Weights of a small GPT-style language model, trained from scratch on English Wikipedia: 7532 steps.
MLP neurons of a small language model. Each row is named by its layer, matrix (up: input weights; down: output weights) and neuron, and shows model dimensions 128-255. Each number is 500 + 25 x the weight over its row's rms, rounded and kept within 0 to 999. Numbers have three digits each.
A block is one neuron, or neurons of one layer that tend to fire together. After each block is what it responds to, as a language model described it from the Wikipedia text at the highest values.

L2.up167:508510503540509526489460485514517460520507487503482531494536519519493508496510481477516530467491478486534455472436475451513540482470496542469498504444509519519516504486515506466487546456502524480489480511510514514528533514510505498500468543512472483477535522551475487535497490524521432537553524519519503475574504510528508522490503479543505493471475482475487464501504497492496504489474
L2.down167:520463497499470445509536556529462522480495457498520533521524510420533501529556440502494469521542539511533537546496502523495502512495520509513490512511552445486485493533506535535484468505488480503472519534538526498484465498492516475446491493521552495498530486494522502479474515477506492547481462517476463473509487472530537506484520536465501533489568507505513503479492524500484466503526
L2.up756:438523482465480505477537508525503517495480496511525488497487536515481428489448526464527501536488492511525511508488528529499495494519509486485465504475475501520477500516534558474503430520459492521525527493496512522539510501490459527512489504496483484511516532503484527499522498503542495483553475470444493490490495511498478521500464534462492537510507478446508472480539469490515514557505
L2.down756:530491561486499477521483474489525496501500524481460486491455479536508525452532525524494481512483502473492523513487503470481512533491481524524493479502483505498518518523488491564516553489531508509484502484476493503477424501520515472528463532494517505502492480525519521517502479555495464490496525463512510562480513474530482514477543483509519478502472459500497528479495493519511521467535
L2.up826:468519470521472547489492476496535526477495553517561528467511514516470540530512496456517529492480519458499454492505474466519522488487512483480533481478486528512472501470532521479501541521477499503466487523516524449504507502502510515473484545506489480528476543488532498522481472495484474557551509503476512479544544487491435497490491509527502504500485477497484485542497537481500512525516
L2.down826:483523531480549483497462481550482517497474500553464550505462504493510462501490510461457503536467486482533555495503484470464513477475495491500494485533467466476505466520496476561517481524501513486518509513451476495505515516499480491475457490483484457527533498491496496477486538487520478522470532497509519497471503523553499506552517502439557488525538521506498533510507516456462508465496
L2.up942:474505451521440473502518504483561526537466536511509516479507494497494489480524442533501442493518488516513442486505474509478490523553503563485509489496526506465471508472529548506486505493474513454529467483511445517512523478461509545519508537497509458485493517505503482527534495478501486513554510487501479499484500528496427502492504526515477482518529465465507517534509496510549572512512
L2.down942:525489481502532503487501471532477444480491529520451525480500510545483529519540509472518524489466530487473514502480523444497560509502497452533506488508495470480547455534486515530498525511511517528517512503540511486499490480506462485503485467469519516513516527536490438466501511477485502502508509504505517487500457513519505491511504473480492507517511506484455519537500498501478478467497
Word-final suffix pieces

L8.up209:447540475509494516528545504506540512524480538462532473514487526495485517468552468522478514470462492507505528506468517456511509518496498485457458489502476538520477532519528493487430505478518527474523487468526485508492543520528494532489504487494503509457509521454472504522510489494531482479496507497460493512509506468493532476445484493459478490464491489491476485495503482492522509530485
L8.down209:541480526520489461526540482543476462537522553520496488479527506536503450509514492540494525505514454519522500500456491465512588511509544506491524523513495482495513480506502521516498528489503467462493515524562512493472459514526529478500525532490478486486504489510523523474506488505541532509475482491514485515536513446482504485490492483560487471479542454504490477498513475478509495500542
Word-initial pieces and relative which

L13.up137:513497489461482525494515554468482490484493510524531479486465507486492540513487489484464512521464516487514507492465486507484469515545504468468469480535524486517487512486529465537517463516491478495475518487523469507468514521530508517476495541521482450518452510490480437536495483485550513564474482482414504456506494543497487545459495531513490547463510552500496497505525499489496501501505
L13.down137:496506514542539495439502460502520495532476470500505514484518503508530467452512496509529493509506466509517494458531524524496533486444529522519485526448484539549510480505518514429478526489508474490464459511472544509512476486481528447502468507507485506489525513515517550500534466486480501480472501508551524529515508531508549466504480491516495495480521491538509500485465514496532528508517
L13.up149:501513549489477516520480523448521470509546514540524506534457465471486514507540497496483500469471515497490537508510512496523497524504526475480498506521518482489466482537559510546508471500493487431507495474512476522514501496539430487485522515478503472517519503491447508503504524485520520518509494553496513474516454483493495495450515495535502538514534512571524502489503483485466538538514
L13.down149:458530498514519490489467522493511493530512455425478545517522504508501530492486495493483528493470463493499519506524524536484517497521495492476487532514471493500511505506511493489500465513518477469485480527487530481510479453539525546517487484524522522453572526557555518468440490472513488482493468487540487521507496482502512493494522518490487473488502492483495524492408517491513522420467
L13.up469:454525501483486519488524437495494510530467533528527509506483482526485511521513471524501529493490505475522543484482513534473479553499513501513504505538486505485436487543476495492476478502529524413527524533491464484477506507522494490488534561542490506480470541505502495529499466521501503506474511498453522508506513536489529463478476492495496510473491472531454497519466512530503497510535
L13.down469:501532499502511492487485474481486513518501502508493488525491504482504468516536489507446517489536487500504537508502498493544415551507511484456494513482504511497467513534478458514497517462458504509550476499505464474497546508509512485530486545496538485474514462513482486518483478551470534525490493461456533498527562523540528488508485497494471477501483477520486480481459511496509451506465
L13.up515:502474501475488483488478517544470499488487491527534528535511491474502537511541490485501511475491493452535560469465486498551485489511485509485520548490501480528497465528490491487506455512531499461495488480512493482481514501517532466473449477500489520525470511527464471516501520453490513536511525543494511478527456538496508513449543508437505521539494527531481497542502516507522477467526
L13.down515:487556481465479514513505530494469541477535487444470481515466520472517475497504497541495507538526487511489463504549521497487517465524500487471517525480493502519461498504461506466514517488480521499507505538497510475553525497505496510529418489485526466525553562517554542482539498500482496466509465471492546515488455472478525478497471547532514516492528542491460504468465518491545510496514
Post-head-noun modifier starts

L2.up342:490519452474525552481463489500498490503461503488570502480519511522496540474462495494468482484489478531463450554474484484494501532496521512506497494532508469516466495523552481444520481494508522490520521509500478482505464512473504566522497553489526505477482535496487456490523499526475501537462514498533537498466495545547502513552527534472504525484522496453544536487479494538528494518505
L2.down342:530478500485499530487499476521464498484514502472498486491473527492499553498443494460534505517580467473489492506504443470508508526510517457494506497500475477497492537472479502504490469576458443553553473463487502538522506497511493485506540486466498519480480525498489514525478475499529479481506527490509463519524539500473486512516503495473525528529478508473460520491490514516453459515493
L2.up502:464507479531451497535485517523512494495505488501482483483490493506487545534485492478472513492505497511513505484485508524527538508554508510507482518520496484486507486486514547473522480471517497511496504516475459529487513539518468577497493503483514531524508489459453512531480526499503486547487506505503486450539539506468488477533482484491504539512542512484509500474528458503486492517497
L2.down502:454490554481494509483501511493532572508538483488503533480467482481517476494489511465488507510453541471498477486493515528499480553487474521449528511482517453504485471494476512513484511472504474509495533509483496509509478480480477510461517484489522489516490518488468463491497479500526486497504488484464478554481506519488470505505491546507556492490510514537472535502508518477530513480516
L2.up689:510468472523487530493484488494485524520494488450536516485500509513484485519475499541459502491523466469504514448512509484525503509542519528481550529474531552508512491563536482515518497541485519504537544507498463512498560539497536525491473540534495484509488535475508487495499497507520500479502504498444518513491498499492478480500496455478521518500512498510485550536469527505492466497528
L2.down689:515477522501509509500526471515516481515505439453545462554508489521498458485513490464455486453511513510528521445468485511542516483467530490490509508524510443526496445452478551506532523487546468488545524509475472508551511495486519523472513506484529492507485500481492489528485497531555458492512445480535493529515475494492557522510518494528525519519477488505452481470505483548517511533470
L2.up815:464521467502474504483491511502500482484459499457498552493504477497489509556461492505477475504500457507502503451517520502479493477545509478505489479501514527516471466497486499502491497502562487508547505471489479449505543524500518470454499533513504509496495521471511489515474502506494511540494501512509514500469511524467458470508413535468486543530530512455500534473473471510561528470538
L2.down815:514510529479508488464470486497488515483418495489509502535472545518534560499524517503443502491499496500498502504478518476488463524502486509488495465508511495502502497529488546457516498496461449477498514485537461516516518480467477531507503498497476498518565485484477541499480520493497498447526501493500530518470496485551547492458510537513496555504424530489489459490454472543482509494508
Clause openers and "he" fragments

L2.up1:491480515507489544501502490489510505514484519489505505553526526489525545490549537488470517477470487469488516485480477512496493457532548501488504519453490486501493488468507477489511489520489532509501511500445471485477508437484553527486461502480539489492484510519478468534478496520484545541554528495465481517527522496525490509508505496490466502466517520511481488501482460550463499463469
L2.down1:534503514531472473492469524479496525520480432489486510481477498508546494494484504468536485469472517459507497487491572515509514524493463471525498516492537514452519500540501541543533505511474491490447522516501483490513475501515489536485500498491487483521518507479509530515462509450547485498481528495484440459515497488488544527465523499522520484519465500509492469487502530480494498532546
L2.up464:505519498508517551465498478518500513531457472509526483537513551485520538469479515526483501501511495493484488494502498472480519453487566512500490544506494500492506469513542460479519527513502480481464484518536487488498486528475496465471478501493509492508458521463488486502427478482469512499521492504513529470458493522526468509484524499470516544502559493499489457535499490520530505511503
L2.down464:531525531487521513516493495515476528503482552461479525499471513498558513494481489468543536484530519488494493467485525497500512461512541458482451498504506532487465463509543500529485559500519483517496515504530496469446502459478518516471479511491482509489500489475489496561505519458502533521493511481478524488465511476524478493526479488449514489540513525500487507497448534472457491516515
L2.up473:474476482521496535449506493482488490525504499474496533465544475488512484506474499521537512481463447513520496507524495535510523495495553493542487488502511527480512471516523518457484498513500498536570474531507495508500512516492498528509476470483486549470454462523502496518561474533468541502491524524481501512511484515514501509521528538481493487476520516491487478506501498531488534467496
L2.down473:545471503461491449525484516521507515498470516491489507470538540469471522498506534512448473490527514493429516471500520502527459531512463467457462460497531492501474525507477483498529481545491469464473491461523531474492499495485498471463524519505489475482529453510512510503430495461525531475490507482499503475498512457492522506533530474496480533493471539500499520512488496501482481504486
L2.up717:480518523488487513512551504520496570535499471486551494487464518525469513466499540512536516496454466488559488485472525475451506519508492487542493499488497531467513477496536503461486521550483507529482481548472528472520479499497526464464482501523502507450476506480467474469474483513524520516465534492486488506487465532511455485497520536492519510461538476507494511533479483511511492477474
L2.down717:503486514522522487506494491530495495491491512498506516521442473461480521473479497509516479489504497472449467497495486468483520467531481420467519507512500457484511498460507523508508536560474526501467523471467525529494502475471504508503512491502496507467485500459478525528478545539496516493518570507505494488500448495490505508506495463520571510546513500475491510516484492491479540528498
Sentence-initial "In"

L13.up30:504504491508506488497507526459533528504468514509484528522479513545491517519504524513518534512490520515520520458509506547496484491505536458495525546473494524491507455463475464506462466545507499542500473522479517506528513486498532492484538486511447496486514515511467490481472510500504457454510451525525495463500490510438512475525487533515463505494437484508511489466516500474477536487504
L13.down30:516457506518557487466472464495473507499453504552502548460508541460466533497505544505498488471485514526487519525493508479497444526478487502488488520456479455517481441530552520501520460527514536507500511542526495505483510557515508495487501497505507490482507473469481482564519480548477467482563519440501541488519474518563490515490514460504498531493511480487508488460451489487504506468511
L13.up62:524516521541512474475501481554498535449485482485508480478501480584497477536451499480486503514475481526527475466429484480467495539531554513505485540483468478491492477506486477464509494536482516485435473495477509509505525514497498486506486464478471449499497513483478507485512461490477500518485504501511517503494514465464471471484496552513534512464523486479538495525505465521459513509535
L13.down62:510512504473486500514464480509493458519494485474542504453490490482517495483492506465472533466520527522513494521447490456466501506477470489518476550463530489474483513501501533529478503500478494552511496533505515539490504528463479531421502528519515496517502538475537487521570488517470524492506472501484508522515482513466523517523487517452461457513492518502488523464504546492517477490509
L13.up779:482482543535511471500523540494453544452480496501530573522508511507465523521494459490479483554501489487504491474451489488476463516519573503473506549522487498500498490501502519511518470518517499529478541498501497504511483510508469507532438521520471473478547509508476482483523502491485525481497517473548518515511498519489507486503458519536477551529496514523482515477472468527513507502461
L13.down779:473526507509487511486503530547515529533471508470530505487505463526478492484499520511493447494512486514509506429545517529529497484503498483527487487510533515505488487461515540527492512506492462544535468498515488492510498529462491515526502498500503517508504547539534420527493472502507525466450502526508533527549484468507499488488512512508467535506479524509485521507476499507431490468508
L13.up887:492537497516505509532499541503516496473483489502546525501487523535485480520477508494513503497506462513519527467509431509492503457493526550511516557489481452487501474515469509545497433516452541477493511457476485534509483485508530550519544498507534475508504540457499506487490505470515497482519500495522484494498445496475523510501496483508541473505484492533472532494533480519511490484485
L13.down887:481548473473481490499483488530486443519463480488502533497511523520487452477445496469507539535514485466528435508505559536504511508490483519487505512503475504485479521482533499495514489538488532512497453472474540504460494514487540534540527486502509474474451553525482499522459487496484498478510461506459512536490534506508522482495473496477529493506436482468489536498500507523503519486508
Table cells and word fragments

L13.up295:478468511526498495534483537529503511485500512530520492504492530510476479495482458530531481510488503523493559465474527495469527492503522529444511515538533510489512475509509506517534501508510490514527505517503486490494503512529498487504488512522497484533529502515480506483469478475510487461540461490518491507519526512513454540459511499525509469536515537506466453553462520521491522506511
L13.down295:569473490495489542510516500493449448518514478470483531505502520481512504505542520514466479475491472449521524519533510470481503522525521489513494509516487490456490521507522492521509487472485510493479545489477439527535518501504477524499538461450489478548529496478476479515514504479504506507476517487467475453517505476497530532473471537476472494472509466500484548458478514458541428463501
L13.up322:488507517519510527507514500500517498488513508536494486512508493491460506509523521540532519481508531535493511470504510473487495462543499522518523491526506487510469535505547486479488484511474490465483527537509522515509530435508487501516507546471491520495507505529487491566507510475537516489529499469447527525494536514533441487488471470489467481526529543489525467495492492498502532520510
L13.down322:554479532448462474511481482510470465484505516509451499539504499511518470481511495535504509484501523499528530525485536481473504497481482465428534504482494513514518499500439495472499491464526513507477545515502501493527469453491519483445508513495514497497492523521449461513481514519529521535540495509481472511498493474504569526495473486477487504498472482523489509476533512491482492504485
L13.up928:520471489530481557520523499486516464498487497516462484562501483473489502519517517506483507490531517486517531506476517473526497491545530528485473498508500512509515484510508489463541459473493483507496497516471533477484546492550452483501513498531497479467537479512516502488468504488538442507501482498487484508506487471495513501416497504530466489523535528479504498495493517483480540511519
L13.down928:539522569493486509511505539523496493511472482501508483504514512498548490518481486487503453509467479488519501531515465484497486494510451540511495500484517468526515491517478491464487456512501523492508511462499482566517509479527500532435521506503498496506507522521480502525495501516549525489488506475473482477460508464505517544488483506479515484517488556538548508503520513496465454521466
L13.up966:494478487503530494471486470512542500421489511483487505512501485513507470460513501498517516483524490530498525466469493497529547524490496485446507512530467478529442567486486458447507513491473538472505502559449487488483480497514532470509488481483475477443527525522489517518502491533466498488491470547528508487511547523495508534506495488499510464486545480507491507479491502501508529545536
L13.down966:538448515512494520486507475466447516497475459510487440451504516519512480569457498444438477500489488530434566509492455524459453499488515468506542511526470485487535505464516519535514521517479445521461491484505534493493515536512486535522543468507482527476523469481490468505523476494507497485493519491483500480508515483506508477526513469515497502540502504517531498492498524511485471490471
Word-final inflectional suffixes

L2.up136:491514526565494504486499509511545510497516480505497516480493517516469489488455505496494464474505451512526496483469471534533510480505513521494490494504488490503504477493513545481525451493470523494466493488527514441467494538481507531560483499499517507512508490465512508520518506499557486495533463497504463499499539497525505524468473459536488509495487495513468493516499478542531542478509
L2.down136:481510520500497482520498475482440515488505481496484511510493529436516526492496504540531527521455583466494474506504449512526477531490472473485498473455477470505528507540518545471501476506507506486543496505505463470519512510492504557458497490477511520473477520494490459496519456484453477504523506459502516490458509488477525505501510522470489516490514470476502503459510487485466490455541
L2.up179:513519480512517507487497511481547515515482471483528445492499550476468458493481504495484461485472485500462490500481483473496498479500518491493481562522434491513492517515498511491547455500513537456532486535515476471487481506486534529470441536533525470474467501486474506522508513491543485496523538502470489473468493552539510457519475527536524518460497481499498481516500449529509487520490
L2.down179:501489511483525552522482480493518477511513517499477530439506455477495461491470502479564509542495516503493504520528510520486487482500526503422477524477505485508501518504482528559519523505481529493487484525491473493511551473483472512533520495461523476533485513507488505493486497508486494450569498516509480534533434535490528509499543538461546481518487510508500506500487495520478513464502
L2.up228:489479510522524534460515528516479496516458476506498517497489526454469495498504471515523534462511467491510472484493535545528584492512508505501526500483473470486467471501492516494506433514541544463489473514460463509520503494439504532535513508465490540521533494518505496540488530497529471478492483486512471466528474506480503507490514531493547549504502517489517501567525491499510500503501
L2.down228:508496500519523481513510451522503524452511469500550478535483509486487445490491524490524464518466523483534515484492540522468474505498490498506498465493452492514513480461488525517511499507498528534505524484470522529524507509506498521480540463486489545503475523472534518447489523540537457462482479508530492510515483516491519505543518455492506496537506501468490522468504537519521497512459
L2.up961:522507559475492522474484517508506557466470499461523528506501494508516483508432515518522516495443498469512500518510483533504494514496527528490478494473504489547510518441551515530502479499481501487470487483512540508526488528499542444512479515495460500471497487464460476519499510484480525529530507531519498464494496464524464490536546498496473467491542463504539499496515468476494502486475
L2.down961:506535557482475494492477521478461515492495531502548513523464538523515491453485510522467492523495505546537507486482503530455477483480485484541500485496471511520529515512515559559521519491495519508510533503494493501478493555551485506528476477535492478480530444481511505516531462505498510511464513483472456527504521536461473484528497484524502481471512520489490474489502506524485544519560
Second piece after initial letter

L13.up420:466480519533504473533535525509523535472517517494479491504554538519495513496468514502537503462432518522527471496478527497493505516545534482478488463495525441528516506514492520510515490472525451490487535518490496514520488507504500426520548494510488502499461504485473512490463472490535531526489490519473488487510512479522484526526517550462485483480524545514522470511494473528521479493485
L13.down420:489475486517470508525473490530522507541525469474484505459476511494516504516510481504476499521511524490523474494467444466526479493492502515490534512486529563466519517485503500547471502500483505450525521490485521517474479581491502514523506484482525509555461508490501448486485491503501440467473465544504496496459489507515531488572506514490423499502504489491485511499504521498475470495525
L13.up539:465468525476503501465489510494535516525486498508507501545499501500489506486494418521506442496527471488538521506490520477495491491514532465446469513495517501498512486503492502448484491458534517467493494503509513482540529493539536452454460487485506451499492512468454498497501480510517524502500546532449502513521496494498510490507517554475558499472524499508471508547532524495488500535469
L13.down539:510501535519461476510457474526519537558525463476509492450479510513503526496523525522529490509486522501499448501494528455503527512530514509552504489496499508479477510517522497446482493524564462521466518497487496509506494502531479519519520514526477563502506461499515489471534520503516487550498510480514478514508465517464536509518480472510474461526525509451513515487486497428526514510484
L13.up725:454550501460497488445517501511528554469468527487475505522521543516505463507530532503493499465510492492527486515511501492456534493495517490465516506526496467465543516501478543479468491490490499455484535500477510519529519510481531481482571492448480489504514519489459489517478538475513504480492501526479518491494519516468510473499522500473504521474492493502488532534486524485483559501502
L13.down725:540497486532521485557481520508513502535489446501472522506511504488499518473504463550515482506516492473457451502538504491500509483462498491531505545487505523485507472488528540504490519459511441451476479499505531464482480480511475512510466510535526548506506529547538522468490505484492515529483485513498446484502440435480531463529552520511497485495520551520482494529493519454531506538501
L13.up996:497480522510473504526508537533540490486491487449492506539450489507486488523533518535522477492455507504515496473516480485485511487490494519520471537483469523486544516477465444493498506474499485519477536511476479554520445479495478535515462485553548520509491525505527476517498490491475506498501517546455451523500503438496511560527495516487525527475521550517507483516525510522466512496495
L13.down996:476507498477535472518434483471497526522467506490526493519469465467526537498505526492470526482483472536474508527471537515537503520430527553514490475473541462521501501493531500500502497448524478523495522488511443457493498504469534453544490524474482522567502499499480503492519477507546505507512479478495497467505483485526509512453520488479500524484523496505491506502545488473559496522482
Governed prepositions

L8.up582:473521517450461496528487501475499546507500522489540513482518493467505508492514502518467507429452500470495509525481509473490524521542558512475525515495510492501470453502526499490469487515520530473446476437476487485511534483517494494472506483572499494466498481440520487485535503482499490492450473501506501486511497523465483522511515494484510522458525520548488506483487536513503533505479
L8.down582:498500488519488507480463527547526514508481494482519506495487503489479532486493484470496486527479505495502575494505492456523528461469496496478485507555498481465556533512452440520524479505492487503522502510482535521488557521479513517483484487507480483502480485574472508489469498514447527506509570482502487454519500540482510529493510540494500507537552554501516470522495528498476517504490
Agent/source prepositions

L8.up409:503489466461552540505501515440541506481494444508473474525507499509495454438498497489496481483487485491503566489517498440510454505500544495488479476549470513519481465501499511491545488454545500489536509511510512508496526490532462487500507492502492501468488513515491480516507535505533491514514498498502498515514531511542505481500496525474468525510502515538510496497458475494523518481508
L8.down409:474524507528462498514560546516448472458493521464524493501519480477504494553504502508458477476488518498498532457507488477507511519521517502483503521461499503509502511443459506519536498520512499514496520486544475529530493497539528454481484534495521448506475489473484484508491504496489511512510507477516489493509511509540505457478502484513529501457473486496527531492513522519514475485526
Word-final subword pieces

L8.up316:473521493472543522512478551482533521494434526474509492482531511529466503511500490492490535519543562477477500512483508500454495486476543506530500512508478470466488501496511534467549508541467530489521462486459505505506535522507481509534497501503522470443495459512512510518479445491452484492501485514533528513506490541533515474519512506499548474500490466504473505526544469507508516501513
L8.down316:461505514533555524527486434477540480479538544454472541525490478531499504510455504486528493558532491490504498512488467488505517474534499481507490494508486491506468529491505455497507500498455532461419492542514513508483506488500544494485499498478491558478482490496525458494439481488523490525484509494453556521498499523535509549486507527490469513460504496480530504498477479519526466490499
Mid-word fragments and table dashes